config = dict(
    num_hidden_layers=10,
    hidden_size=256,
    num_attention_heads=2,
    num_key_value_heads=2,
    head_dim=128,
    intermediate_size=1024,
    vocab_size=726,
    hidden_act='tanh_gelu',
    norm='layernorm',
    norm_place='pre',
    norm_eps=1e-06,
    positions='learned',
    qk_norm=False,
    attn_scale=0.0884,
    bias='all',
    tie_word_embeddings=True,
    parallel_block=False,
    init='normal',
    init_std_qkv=0.0161,
    init_std_o=0.0036,
    init_std_up=0.0161,
    init_std_down=0.0036,
    optimizer='muon_variant',
    learning_rate=0.0161,
    lr_mult_o=3.0,
    lr_mult_down=0.7,
    beta1=0.9,
    lr_head=0.0123,
    max_grad_norm=1.0,
    warmup_steps=200,
    schedule='wsd',
    decay_fraction=0.582,
    decay_shape='sqrt',
    final_lr_fraction=0.05,
    batch_tokens=65536,
    max_seq_len=512,
    doc_mask=True,
    train_tokens=362200000,
    max_steps=5527,
    dataset='wikipedia_en',
)
MLP neurons of a small language model. Each row is named by its layer, matrix (up: input weights) and neuron, and shows model dimensions 16-143. Each number is 128 + 32 x the weight over its row's rms, rounded and kept within 0 to 255. Numbers have three digits each.
After each neuron's rows, "fires after" lists the tokens most often just before its 100 highest values on Wikipedia text that the model never trained on. A number after a token or word is its count.

L2.up635:101162106073091108061135136161130166157115077157216127153142141124092106129131114164096119104167103110094122131144129110166142151146141109200089105127177118115127105167116020113044120128095120147180129151125125099091154108097176110169084108141143115182113125117117163116060136104106110134123133134117112080166117143076166132127138084144192159154140127121161116138135179156076207158113
fires after: " a" 25, " A" 20, "A" 5, "s" 4

L4.up813:130118086121132138130145117137136140126198088139142163116119179102072096152093117120213152141155059170096181156154176125069142110144137127153113123115094115144126167129100160110057120112095178116160128092141081167081115113068123133118110066151126129124079108111128161117092120092143111153109178089188147150143155148157113157041101158142099120099156161102152171157151138131088087111179
fires after: "s" 33, "." 17, "os" 14, "t" 7

L4.up206:072235096103117112171126158099191107145122111130175124095098104141154085101083143155145093104214105090121153127119121115109138122071119111154130132109128099118139134114136108149078072064146153132142137131147056152157117157160058207157155133112107068158071131146062145181069130148191108128122112096118146137174118155098137126093089137119105122135159184123043161090155131097136052123103
fires after: " to" 26, " t" 24, " h" 14, " l" 8

L4.up875:084143093124123109140170059184176089070120111176094181181114230143164102159121102146152154081139154127093169140106147162109133090133099144111028142114120159141165114103102161082113130143104101158123106103154124086109130129105139104147128160128105186114104150165137071083138131120134103112160140110180110070094093182176142178155114100154147145147109121136137120167118150128106122137075
fires after: " M" 15, " m" 12, "ed" 8, "i" 8, "ar" 6, "an" 6

L4.up555:097174119085200218151104101157034136124134107163176140095183112149129130129124105124148082165163160137086122095170113192159119125138153112150130130134124172202152088151168142128121046126157111140127081153074121090136171122107119064102200114171145108152088111094099093145123127181081139080137159134110118109078099160116051164155139130150077118111065127128157160137104099086165088150113
fires after: " re" 47, " s" 13, "." 6, "5" 5

L4.up178:102176114107155108131152201143115145137132112119131123130134202124087094185120095189145124139105148162148157100118136109162151142090108179168158100099158114129142107127134175148069170182082083093187129144137063157133125152143112149187111179141092131111116131131153131169158115118140162113141116093139112174103109203105159140157121158161084122101167102130080146092169152080147099129143
fires after: " s" 23, "ar" 20, " g" 9, " V" 7, " S" 5, " e" 5

L4.up182:113104096077135146090136175181148102082174143169099187153092128064109158117155127130149097164131061166118135124118129146152130093129123045093106096140144122104109094092158138070124128152125092145107150143190083092123154129150094141124167103086085081163095138097132074118125090120119202061123145131109160020108079171138144096191112140161135143203200143111122161185113098154071167185107
fires after: " " 19, " ab" 12, " in" 11, "ter" 9, "v" 8, " a" 6

L2.up465:124139105127125184136174123122100139137100117138108122138116071142092109137130111117156107090095105101192135118127092171119161131133142155146139137080157101153132052175136171136114098148106139091102117129127141144119115119177190132070142196143158196112123082101124120115151085126079133154121093100135149115128142165086137155168135187146147158128165174095136138055094168150135109145134
fires after: "in" 25, " re" 16, "man" 8, "ran" 8, "our" 5

L4.up149:120094130132107067135148147129129137154182156129090121126156127149159102146141139099140125177059153117123108122180150201176152134100147129132106151103109130115151112211127132164155098176117127182149093151160138083133171177179115142109120076162126093118166118082132115118152115147073100143131137113146125152153138174140129092115079213156154136100117183070107142070174205125173089166100
fires after: " A" 20, " a" 15, "uc" 10, " S" 7, " per" 7, "s" 7

L2.up415:079124096095106132135177106103121069098126117159209114128094101128128086062118127154130150113174185157150132133131138108091144136112144171151124117114170106144133156178087138190165130129132125138125110206092148087197105109196164139148103115145112150121100128101117127160155151160157184123130158115093116131147139150108096171143148155087131193134060140120124126077112098085119057134122
fires after: "o" 27, " to" 18, "ro" 9

L4.up608:119184179131117100100127176122147132143041108087087181070133140168106146084086149110117114152146117128108105116085161093160152079135114115127125138131148088145103112096146145110103118084124092128084107106093081138106108116131110145121172127134215122104180151132135096112130150167154085131106075123148085141132079144146130096137091159165170205145107138137192121121152150131157172113197
fires after: "ran" 13, "-" 12, "in" 12, "og" 5, "our" 5, "an" 5

L6.up95:056125132134128160184147122131178106054108154127124142134100119084111077158087160143185166096141094184162108158090136166138111152151115160139086105084141143135117086070116174150085119089144147102168101144203082132131146103135129102129126051108089110165112143115138051102131144109183072159171181155130167120134181163118115124153138159160115131151147116152154101123150193098138074119126
fires after: "os" 19, "s" 16, " s" 13, "." 11, "-" 6, "us" 5

L2.up930:117121109137088150132134106082110123118120157128141160119148144147104096152176135138126121154145072075166116116129105169129109098169201151145130135043110091201137129131087172161151169091107089142139152168103178156084126103175066142140126140104081151115103096121087116155175084081122176110127121186148155070160121108116112085140078123065126175081160114209136192094115138135141116080067
fires after: " m" 14, "t" 14, " ag" 13, "m" 7, " cont" 7, " M" 6

L2.up865:087205137109098194111093106104047105115111159170139122091120099107069078108103134162091063186138152176148161127176144130140083141128137134132123130125137115109089105082157123109138176121168161120212103107067117140114145148067134143152099152112120157127152122120104124159169146110122142199119139144078134122093114089161108160200130088118156122168132143104095139164164164127122096122135
fires after: ".\n\n" 20, "\n\n" 19, "ed" 8, " |\n\n" 6, "own" 5

L4.up646:124109172084101100086133138169138129159147094150101132144131110070125100154103085175144126082109142140131126095126146102145129144150114126182113141118155148129175132147154124093116132123083165088123086146162101125166149128161147201178118153104124131158087093100180091210173170134085125107069072161161126160141109144118125088103135098151109149075087052105181090054134138138206115119136
fires after: " se" 18, " b" 12, "et" 10, " v" 10, "v" 9, " V" 6

L6.up615:119101087078091149120122161201120107119181117087178123136104151115172119115124090187178127153120122117161151191154119130131073055150178157097150123102147097104134089088103106167115140134099164155115133115174139081146126135137156169132105141148193116169160092161160168077095079101156056128071137137115099120165103132153159168102110101129133092163106111151159149084083145092163173171174
fires after: "e" 16, "ath" 14, "us" 12, "it" 6, "h" 5

L4.up917:120058062138072182100192104076133067110121126119137196128124125172157181150079131140196141152106131186114162173076175145125133023137113084158110138197116149166112114106156176162065098149100078128133175082146065137150124146112169119116088080084130119139084142099091128177111119112143202114147120095154166160055099094117088131156135117128073121122138092136177164108101116122190112130129
fires after: " s" 49, "s" 11, " S" 8, "r" 5, "ch" 4

L4.up909:098108094125131111186139113149067126065145122176105137090044132156100091077135081165141142156128163180071086132151116163099155135078164144142069125097154155140122120160050144135061083114135171142161145122099152075112145144135124185142145075149165122129108082114160154140210125096089134169072124162146098090103066094124154181100073130158134122128089106079117185113078075118068131111163
fires after: "o" 20, "a" 18, "v" 10, " v" 10, "t" 6

L2.up370:116171102110107092142147139142100133157074130145101171142130084135100111139086093073063077107138147137121096190162098105080191150147161146140151174127131134159074104140150063107082081157133111146137153098116113131132191084126127174124087145117156128156091128130107138117169128167188147081126131106153175114166106062099107107089142101100152148139183144126078133148141158131142146111139
fires after: " o" 29, "e" 15, " se" 8, " a" 6, " e" 5, " " 5

L4.up520:163170157098121129065111134159218101175138097171100130112154088105139125188129104116169161131097092101112158113113158165139146068128107091084170155171180138110121114166163126146197101122101172156123099137165123116054116107105095101176148114139159179194076185135164136087159117161127127136102103110143096212108180083100087182113131098162140127111131164112176062131139103101165125128175
fires after: "em" 26, " com" 16, "m" 14, " app" 11, "op" 7, " Com" 5

L4.up677:090160124141093182139137152109166129161136136153162129091171075110101116126153181088149122196158116198093159129156106080116167114162083101129086126095188124090121173139150084128131163116037158080148132141152134136122143101071102130114100171127087075174136095105167127158065094177141151212162102144121095054096080083123170126118114145073093177122145160110125146162142153142124131113144
fires after: " b" 24, " B" 18, " th" 15, " A" 8, " c" 5

L6.up132:093083106130171136161190121137137081078111135112133080062185090106108103134178093104138151134078117132152146094103092092206119154164142153161087105150093106191080149126140093164110141175160178155122130123144155142134131162148116088108087100160171133133139152140118175143128093107035111137176125094123142095105144082122133071107146193063158122136177141136046123109137065144152189129183
fires after: "w" 20, "Q" 16, "l" 12, "h" 8, "f" 4, " sp" 4

L4.up652:135111110148103133147181118079143093084144128136137169103140146150186098178130149138165086151119159131111136125160176166127127160113122152172108141140167114165110066131109124145061114093127104127124101149161095189082165118150148151166054132188132100118090145147145102174145163102128172135104183115150116188104152137131142171133097119159118152132111062160102158121111140130112053126079
fires after: " " 32, " s" 10, " S" 9, " w" 9, "ub" 7, " t" 5

L6.up978:104205088168091080112073136111168100161080132168147070120137099078129101159129088115151157151141119105096173123104126076082192181072091151119158125164119140117100176062200158153129138094040123151150171119134147120122148123084165134107099158088135160208149107167137133084205100143124145164129132136154143131113132102156134076181133135127132141113162152157157131140119194126118109162136
fires after: " n" 17, " C" 13, "l" 11, "r" 11, "b" 9, " b" 6

L4.up497:141155125110165082102152139140083137128101133155116114189094057118039140121151105153074092113121101084123159148118096123105072090123136135116158091158131151134134079106118123192128172100143168112117127165175119144110181112102120155154136104158117128113145133120069168108123112120142099159211119115126139127143145178165147100163088168148073123138074131122117108135117066139099126146093
fires after: " f" 16, "e" 13, " F" 13, " A" 5, "he" 5, " E" 5

L4.up426:125115100160087079039135136198136132126102094168105121159085126124117176126127139143176163114158198156089181084149150167172163140143143141145114089049057114155136145094163153191136169136112134143132156181100089177152116135091109086104090105128160105122127133147083181141128088135104154118144101096144157160206046071161160114145112109100135156115093113128144162147111132119153152127132
fires after: "em" 25, "ur" 11, "m" 6, "im" 6, "p" 5, "um" 5

L4.up850:131103119113089128185068120124091098117087134091113148103142117144108070163088136162112129079162150162140156151110189161156145096140108119103106139124125127137147151056166122107133078147139111146092164189136139131147139166080112097093074143133091178114124069098171102130151123092154063137118135126159214096124136082087008101173096129153072175094101104151154121074186180124115173071162
fires after: "s" 24, "is" 15, "a" 13, "an" 10, "d" 6, "z" 4

L6.up858:155160122123104109166175111153108119130122145168145146096153220157143131087148068055150158082081142147112100162164171108183133097150088195136121147103172065107122099103110175167137186115116097123209205093128139104125145167101163111101149107131185139133087078132042125125162106121114118126132163139151149117047080130093134148184084139174117116178142166173132161121156118093098070086123
fires after: "ar" 21, "r" 17, "ur" 8, " s" 7, "s" 5, "ow" 5

L4.up517:138115167111116117109152110146111094171111128107177128129115129123131071075091176104151153182098115118122120150124166122149087103130158107144113130144124100125143162087094131212165124160106140107104150137067104187098123186131094134102137031094071093152083099140060126136110078104123147109120124129084189072168162094143155197204144081188101104104175145154132151145098189160163088114121
fires after: "ur" 30, " cont" 16, "t" 13, "ut" 10, "\n" 9, "ot" 5

L4.up756:124068205165165145132132125176112156168048181116122153103129134094133128113094120212137138066121156127128138136135153117182079115082136125107150140113115149105162212121141104151129119133117140096197141082151147102121091136106133109078140112166164094150155140145110145135133195038133146118123116165155105176157134038149065100132085143058127142184151148123121120159153114065166175092111
fires after: "and" 18, "et" 12, "al" 8, "iv" 5, "if" 5, " d" 5

L6.up870:089085151145051132153141139132138116110129170184135122112136144186133096159094148207140153075090127072123175094087144151115117126148132138121083102079136126140137122112120156088166162080114126132135119151123140117088164141168123137174110133122126108146165095143130097097154108151173101099161081149158113122113081116113098192135167114145096152086096094128159148155117084140142105169143
fires after: "m" 26, "em" 11, "am" 6, "ar" 6, " m" 5, "y" 4

L4.up943:155146179106141094135143106124063139133078139210106090129101108091120142118042106124129191140201136138126122155144172093129089121082157121133040127118123150111156179134113198116141138100163146151161131144098119191101127128102084144133107141176087177092120170061181079118159108102124114131122141141140173127151147140129206139175182131063176134134144115195074102155150129163171111145145
fires after: " to" 39, " o" 24, " I" 9, "I" 4, "e" 4

L6.up399:128183096128183116112130094184147134127131139121140054118160168121213100106091159131150105174100088134136186101156102119178113089142108103148185096138141148167115114147142045118067062113172110147127142127187201115129106104109065147128148130135193097142103092138083125153193122058103103149126140121140178123095074128086152093135146110092057119108136100131087107141107109099102143116186
fires after: "ar" 22, " I" 19, "re" 14, "l" 10, "ow" 8, "w" 4

L4.up224:082069121130147124105133084157128162181141191040149177110123132146098144133105123153173118158137118062120108077165166120058138092070114182121147123101148154153093144177129160086099116138119137125140097173177106187127145097113187122153094093152095146114155145117151086107134124147139171153080163152104057132140086117127089095138091134093177152121149131150075138077131113207190108119127
fires after: "et" 19, " b" 15, " p" 7, " P" 7, " g" 6

L2.up358:099076121079124130115133138170103104162111068185168099084124137125064131081136142115115168091122171135195153200077106102136128143177094167112113145128127108177147123076157122130143148165096130144201161127138168143136101162164110151097108162167162125138080118140090134096139178132141125135123173118166103092171133128119119140096143098116175185093082106102121130185097179085103136105157
fires after: "a" 17, "i" 14, "o" 9, "u" 6, " pro" 6

L4.up641:103151080105106129163183149101126129148131165112145144185158104133095117148134129137120175105110119101093146153097102094132121135209185167094094184114135110087136165125168210119066154175137125176085116120134115166109123100106151104103135125099138150168171120133111109118155044186120087099081129123187104136095124088128070137106107145135165064147191094083134181120149154144120138061120
fires after: " in" 37, " st" 11, " re" 11, "st" 10, " In" 9, "ist" 7

L4.up766:177131065116079066105100142031122077153200103150155134153120165109129084101118117145127164114074190162138140159184155153166122104149126173126111147085130191172115109144156167173098138129103160138208120094173082130140092136109157123220112120103149161099133144124132121139170142088124143171082166122100097121115117114127139097136123129165148141110156136156131173078169024151176135109082
fires after: "f" 15, " F" 11, "ur" 7, "es" 6, " sc" 6, "ow" 6

L4.up597:134152112060178151103115083116109103141105146135102143122112060119158151142155097120073118102160142103067117154099135121162144127132107136121072155104089089145117139075147171106127160164064116163145114146149094110111091122167123110143169090104083142096089141211151142087135145145165135140216111128154135112112130149241150127193182108116173103077125138158091120144086185066089091103091
fires after: " Le" 23, "an" 17, " c" 15, " C" 4, " N" 4, "ol" 4

L6.up915:066070141090155111134138066105147184154129108157133134171213148173109076171100126171152085106111084116157110113097086128165123130108117115183132094071090199132125142116130161101159134125185100135153180139153109168087172160122145172121161138140105145123146165129201122120171131110161100128103114094160205161150125125143151119114120144183070103163106134136087115109141195099073080100163
fires after: "-" 45, "s" 9, " ex" 6, "is" 4, " res" 4

L4.up771:108101120118109183187105175099149188116114127094116152157136132127170158149150108224135083146172148106157160114064130166126159103129099099151099163090136133127120105078131168145138131132100126184106134090166075123102113097174105219113220129136088126145114162173155131093088095126139144118088127118107118161094175102105158121089128131129135187131044148087101106130108146085152113155055
fires after: " f" 14, " p" 12, " to" 11, "et" 6, " w" 5, " P" 5

L6.up714:138180122100163095141088123091180209159097095074117149152103145072122188094044080133114107121151157126138117160153171083112125110124147138122020154193115071159125054108131162093071098112103131114169115067056119177137109137094189144137111112102141144163120119127142130137190091161125158145113197117153176112168131137153167127144125173129114114144116112123089110097154147141171152121162
fires after: "ing" 17, " g" 14, " se" 13, " e" 8, " " 8, " d" 7

L6.up306:086159129129128122100137082150129140103126144192133136169142162105116123145129084118082154130171168057083157138159138108114173104157123211108163144127148063139089104097136126153134099140116158137157088120145139154119149109159086066155108100181107091142092075156099163207161136119098165094164154115123162160104173126162132115118128114051108099170151144090079157127160139156195160129131
fires after: " p" 36, " w" 22, " m" 9, " P" 8, "19" 5, "P" 4

L4.up259:166107157175116140150116130103115157153106114109153103155157092122147139165088145152102138132117128098148106174142161130107089116167136034172051160144117138158126125124108000133100101155177102148135127175116138139124158105138122123099129103051155158149134136088099134130158169129131155132165157182209150111081182064161132153196108106145131133036093107121164134129138136127124071108093
fires after: " F" 18, " N" 17, " M" 10, " C" 7, " al" 7, " Mar" 4

L4.up213:136203171104132126115093094117079142143170080195139084203117113114114093155115158079123085118115160108136099163162133162146201151102119073096143098080140156138088139161115134093082098215124156195106079173117101119156135129086128121156166128145153056142073090054127108186136136139148119050108140124140149182111129104104155142186138128111133084139125158071057127138111153129191132112129
fires after: " s" 23, " S" 10, "n" 9, "P" 7, " p" 6

L4.up326:148090053158203093080110106098139081128145119186169133221169174126112136103101143136130163123108125024039167129067083147184101148091112136129124148115096135084104116116075119129138151183147122151139190147060157130172180115104092141140112109119170112135169124094070141113131092169141167074138072095163104147141123128153132152125070151134083138137121127111084142133101124153122055119163
fires after: "m" 19, " l" 9, " m" 9, "is" 8, "p" 8

L6.up976:119107112105164133155177114182108152122128122153163085172127105103146095136119168146140103075102155111132064131074120148138125123137117074220101170139131132099148126149109070140104102152172059143207115190137124176084188128145142213085121126114130132169110147101123118121069121119169125134143104125103143109090150145169144195136126147163158116133148097158130124109160145135108114144106
fires after: " J" 28, " N" 12, " C" 10, "we" 10, " A" 6

L6.up535:136091085089119149142187118137139137112116137136074113163177156090175088111149107132193113134118154103154123137137163097099086113172110160104150141166124158148128135131162121083125074128097165165169086157134188125142095128119180155152101164152064116161107105136156117178104129046148139175146115153166130136125179154147148095149123032204137169090172101088157158086101103159100104167095
fires after: " v" 14, " V" 13, " m" 8, " d" 8, "um" 7, " in" 6

L4.up544:114095142132136220158115143200078136104132120096144120080175099157097171143082167155156105142128138141165107111122100165056148126099121092160073128156150153079106166142094204168184089127164147123123111197151124061127128139117139113132149118156153159152140112122138131131137153123072062084106122098098162082140100108172111146172138113126120180139107081133152193142141126079141106133131
fires after: "6" 16, "ru" 16, "3" 11, "5" 9, "." 9, "4" 7

L4.up27:080124044098156122133162169197167112200134119151178153167121147120148065175147185128098115148166183119132132120174138166109117076105157102079077166075145110113166102092113211144132077118149086134076161169202136183162117144113168145121099097074077097114138145207133074140145102204144106103140072179168131094109112146097163106095113169180085171121169130095130115173042148108078094110093
fires after: " c" 34, " C" 28, "c" 21, "uc" 8, "er" 5

L6.up21:120087074169089128127145200111133107167128083133136079112153089130178092140123114075101132126133185155143093184052075086133147132114131096073079148140146146164143149066184141194180097140088167171062148132182130136144103179078098132113160191110113128126131079114150130121079137075071097144144151123132102133118117104178116100093137126175109131093097127108140167130183232122149164134133
fires after: "r" 24, " the" 14, "t" 10, " Ch" 9, " b" 6, "ch" 5

L6.up389:090121128133194119119087116169172080135119154105113177135130190177144082171118172132130136139178043156107159113153102125107149102123068112183106114126090187122134153158123114135130166111134123099149086159112096124146109126120127089119197099101145072162136183159113213125141102096150092116136123103159128143143118089127120172138103131126168152086121115109069098142159097079143108061091
fires after: " w" 19, "ar" 16, " f" 11, "al" 8, " s" 5

L4.up301:142116176116109104113125175095138118139116164179160160148158177070156137138134095213083088110135105033119166162118151172097129100091081207121098150134127129112161135106067159178189127139124127095198059121169117073094127121167131159122129112109156093135171149095113129139142132084102068166188104115129111160169133154093145130130126224149062116139126116089152105140141120111141117097134
fires after: " a" 32, " m" 11, "is" 5, " A" 5

L4.up36:145134134092143152153146210080120115143124100195115143127126145187131134141053132134141170151139114133100143103122067144131155098116146071099116171101148144115197129103108170139173110167116128125117123162129119094138106106091142090134163111135107148162081159186154162166119127132104086122156155077160131099130162094088140073195126048155115106133118145161102102099125097088040114161104
fires after: " in" 16, " o" 13, " O" 11, "°" 8, "ild" 8

L4.up328:108119113138122161115164113153093139062135084203186126137164129139147119163079084118149142046158148062171127120147117163112109098175087120087157087160120129045160091105128117142144125077159062156185110135070128157106074103089100092103149123119124094105171103132109098075196111087131117149126179154160176135103089095085104153104097127114111123153128154122146135150175175112146157071075
fires after: " m" 33, " M" 7, " l" 7, "r" 6, " o" 6

L6.up159:114086192121103139197133142173102100157093166094144154118148126108135156132120137120183132165109131147168122121131127082124134095143119160118081116126190089171102109082140163181116180116134083151140109106096138076116087179062150113130092159149160211133172136103110063102120163157159103092171105138151152097161086142109101126188133115116069164109056127143131174194180159077133128049134
fires after: "or" 26, "ran" 14, "in" 9, " N" 7, " In" 5, " n" 4

L4.up955:150096116093165154139167097128098123073149094172124207157149121141133102149098132104132030129123160159107099154099166131114081117096164056144074135151146159138113171130189094091154127131089103107152134107111102098103132172136079108096190102125098131160152156156148111129142146120136169109186128147120128121167116174160059106157179097183046084147117060145074116097144125120143098125169
fires after: " re" 24, " (" 11, " \"" 5, " N" 5, "s" 5, " in" 5

L4.up980:086120109151088178125132124115163136163109096133143129093181178130142079182109128168107132127112134142177104118068095148059135164076137123203090119087136165154153128179127145068099116136100104155139116175083122198097138166144097112148120098077148085126093148160166131077132129111083113157165185112126150159174128114152079149094135127089079115133113109166074135154123110127096137135147
fires after: " s" 25, "ec" 18, " res" 13, " ex" 8, "es" 6

L4.up546:113161101162132181083170109068130215158109158193139176116094101088149162100159141134124069148111160120128110116152174051151103118178130133098133133156166084099119131130132117138103146162076078153084090149179096160151166087120120153086097135101119092115088148164144138136146112118157220085100165166119119132159100106130163093144145150131127212154133128139097147156099136118110059088138
fires after: " " 16, " G" 15, " c" 11, " C" 9, " g" 8, " s" 8

L4.up776:130089042141119154121174104185105138078133156086106172151128153117103113131078160138182124134148201148141174131073158112161126176116110160112112154138080134052137118078190171208142131150118137148158116123144154145109091137098130127135112116119106130161139114118127118192128103144082137107136074117127132111104077143097124145107115115203100137160159165099166156132107122133147189100106
fires after: "oc" 26, "i" 17, "ord" 12, " St" 10, " st" 6, "ist" 5

L4.up381:134154133186119084086168163121134111116102130072108135122106144125174103148129117089182121156058147104144156208184123110153065100129173147124123167136110154126106145109145074047093130123067189119137104095071148141152170074102115195147129116137154099122122123137158148190200149109086095116109153135125142155149134105072147133077174097137142180087123138073112114063155134085117196165136
fires after: " v" 31, " V" 22, " m" 9, "u" 8, "v" 7, " sp" 4

L4.up452:153076100111204102132126090137147117121132126124111114118096088154167087138142123146106114157114173099083179131135197189152116096132153118191072089082142124161132103140107113147139176099187106153091118087070148103101097180152152126184158179175126109144084141122103097076162103171167179140121119158070156193183142087087200103152124081072127143168129055097116085109075192117157136100101
fires after: " be" 38, " was" 8, "z" 5, " k" 5, " were" 5

L4.up982:108155202140134117104173149094115115090151111156132141128115080134124148141127126120127110157105111105144119114108109150000159096092124144160090167131183110091108120159147106145112110187143108120114109143101135199130122136127176193069109129141141202081132149128143119073141063155144125143117115074083126180139178070113168135149104118107111144185143083140132154145101168171124165152071
fires after: "N" 14, "C" 10, "," 9, "P" 8, "E" 6, "S" 6

L2.up127:111119105051094100131100141068129125121096148133140148141186084117129106129119104145138078087141144126168099142117129166104141147166147082109131097117089150136155143105112101032090095122120096130092111145125114152117167149108122151157040128156131136110100092110083121194083155112169142093145119154121174117111105155115093101139158122138141171069102158066126094097126119144174154097098
fires after: "m" 16, "p" 13, " l" 9, "r" 7, "el" 6

L2.up245:086168155133122132103131097129134111089118146135109133211146101170135120103212120172125099130125151134096156090149180095135160078156141126151046139105095182109103102117133114146134133148126133106135138119120025093141119192139097156120114100106133152144101193140080132080068098184083132091146155142110102183104190069191065117126138121145124080091130128134120142159140125136135160123129
fires after: "op" 19, "im" 8, " f" 7, "g" 7, " b" 6, "c" 6

L6.up738:087168099091128172111132141138204084128105130134102109082139126123150140080175145100162160109082163126087141098123110097077142145081144158102120088121118160116137181101112109088123091135106141136070121161082145089169193106142136153112110117157158136138133157197129099103174106099203163210142176161159148083171133084072152146106145119123142141140156135109127189104093095126109125132140
fires after: " H" 16, "h" 12, " were" 8, ":" 7, "ar" 7, "," 6

L4.up294:131119097136103093045105125082139130111121164230148095129121092149138151139143133141131069117121159146083134143139125128148174226177115112135182123157097142121161132107103146123173100144086134110181167089131124174063136123170134139126151102130129156130086188150065129111133155119145106081121147151150114111132082166111179139116157081171108220117070100138073155150113154151176113144118
fires after: " p" 11, " f" 11, " v" 8, "ar" 8, " per" 7, " P" 5

L4.up676:118095181124134172146126158118139135079184143106091134144153151117158117079137126129160130152172094133111127136105110154115130099149105151088114096144158190076155139083139132096122142137166059141094123153138086150145105115125092135056119118105140096176113161147122107176142052092141161100177136132145125139194124158135093132163110180142115099121123056113069079154244095102114116116145
fires after: " in" 44, "it" 28, "at" 7

L4.up950:104086077135122133127143152104142124111199089172026175125111132148131137149118154145117113154110183071077182129141112049173198148122073113143147129134085144134172090083117094174097123114101128083140101123152065201110099120125169120138097081153106125107125146158130148114210099109124161083151152105105117119165154124110177169136101158121134127080132140177118161152129147147151128131107
fires after: " St" 28, " H" 13, " S" 11, " st" 10, " B" 6, " s" 6

L6.up462:080098221115116115117093127140097140173122136082144088145120130158202130159126159079103157076081042146129141163155090122110144104141154131153116125100121178152182061100086122131109168087077117154130124136169136143123121098145120177182097150119144113140126095134140127148139110113152134203121107131157136137120092042158141112154150156129162137085130104100137114106128128133176084103049
fires after: "l" 24, " th" 19, "al" 13, " Al" 6, "il" 5, "ar" 5

L4.up419:100117172117058187112172089108067135116114114112197155112096082105190123143116132138171161109139119133149117108116110118093098071127099103088120110117100113080104127164180076094202113093082134131135170102165090173170141179137066084127161155078138104141112081131114076118149073117127160070081136105129155157183117158232142125168109153136125111106103129128110085111168173079085112100153
fires after: " whe" 18, "it" 13, "ver" 8, "v" 7, "ent" 5, " th" 5

L4.up657:118106188114128087159161140106112142110128101132107169158151114136129120155082087143172097077129126087166139188110103125133156102133102103093197143175127142115133075123179105143137092145190109161110109151114115130089110106104072118085123109107130119166184155207086122154119091153127128066116097127140077116121066139102051170132087159163102136054111144171074196156142196048100063129106
fires after: " in" 20, " In" 18, " G" 10, " N" 7, " M" 7

L4.up705:135123126134156065108142126110159162072128125192061115104120157092161166146193124155148098158081143153117148122096093112179107106089124097128132202114138126113158124114104134170127106227034135209151099120110084136139119078151135164148136108145113146127102112144072115143132120111150189114143126150142082138110112199117130135127132135122124116134093148132113116143077140120125135183086
fires after: " v" 23, "C" 17, "op" 13, " p" 12, " V" 6, " P" 6

L4.up528:124175130141108172156160133154121166111149085135076174131142169164091144144197089159069149109122042150126165155120191098173098133177077132109080138099111204160085182143096135090135111070081135175165161139116151099076136099095132113176123167078089093119117123177128152092073077098097084102144133094151116120113117159116186126071163174121137147106132117166115146163116140162157157099133
fires after: " A" 43, " e" 8, " H" 5, "A" 5, " The" 5, " h" 5

L4.up339:222090099099075061104110219145150160136169127147158185084140084165153115092104119121120153111165129135130122142122058120214159153161108172134092157138171068095191152109131134150110120147104147080141119144157127141124127136109115109138098162117099140119098147139104129135067105131125127177188083093161129090105117119124153137138148096145142088125158088136094135132107156111116097066102
fires after: " A" 15, "ar" 14, " c" 13, " C" 7, "amp" 6, "b" 6

L6.up395:135120095092173113136072149081185098115131095083199166124080147136124116082171121201119110140205165105139113148183152147121093138152114114140061159131130176096121131088145191111145111218159161133142029123205095180151101141208134098178209151113092138091116131155097143087095110126102168149105106081137112132106133151113124098087075115159127144125143165072159069122117166061095079076147
fires after: " A" 35, "ent" 11, " c" 10, "W" 6, " C" 6, "E" 5

L6.up270:153107113126095089167135109089095160162130158173168115103111125121075116141143102141166072061133126046154120138123255148087116143146144091139173075092099134105173112172147102179081107128140138154141138135083102189154115084099122151050118131176150147112153070109139120136163126145101111139174119167170163102135106111128129093188112145141147165108117145146070096149117111160139193119090
fires after: " m" 20, "m" 9, " A" 8, " l" 7, "im" 7, " al" 5

L4.up207:081108165132095148090131150138115089112134136144086095117141129114130119147154102114122090135117151132094169123085182157161153091152101118158080109073130106125145082147126103164118146175148144184168117118195107119092083160160136104111116138169119100174100140099091150110154155094177092138137167083104113104197072007083105136159153166108132127187155126091117163113109112134099185140140
fires after: " sh" 11, " is" 11, " sp" 9, " was" 8, " n" 7, " were" 7

L6.up887:125130161108143100110129130136098163116181108143107095100143127092110169141139112135119195112120093076189109179121153098146131128113137175103183123131090092180167095122084136117090125126146121061146111131136126120119174105082131150142196073139159122113138199204075141151137143130102123122123129141145180122134136121150111141087109157100111143128101157149113104154173160175154090132084
fires after: " O" 24, " F" 21, "O" 17, " L" 11, " f" 10, "l" 4

L4.up618:057125161137142095118108091135138167169127145103132166137157184127107173114145090129146208111133079148125135149140193115130155185120075153150132134140125125098148130139160072103154100145156158143058155139193101143118105135188167179141118167201127167104122114082150057162143081147125099138123145136174136121132179149094102094138097167095167104180156147110062129160125162100149138051126
fires after: " p" 36, " s" 18, " P" 10, "ers" 6, " R" 5, "or" 4

L4.up167:110147190037074143122171088143145112119137137111094123102140047069136121160140131088168104126107025182128187191080152151114135170095113143093198135139122108119117041191162086098171078152112173153132146136123134198117142131115119124187135194122143060136105107108124123166162127129103049158083150140178062170089120120133154124144227127165110139126167116155116091130138126104135181113116
fires after: " ad" 18, "p" 16, "m" 13, " an" 7, "op" 7, "al" 6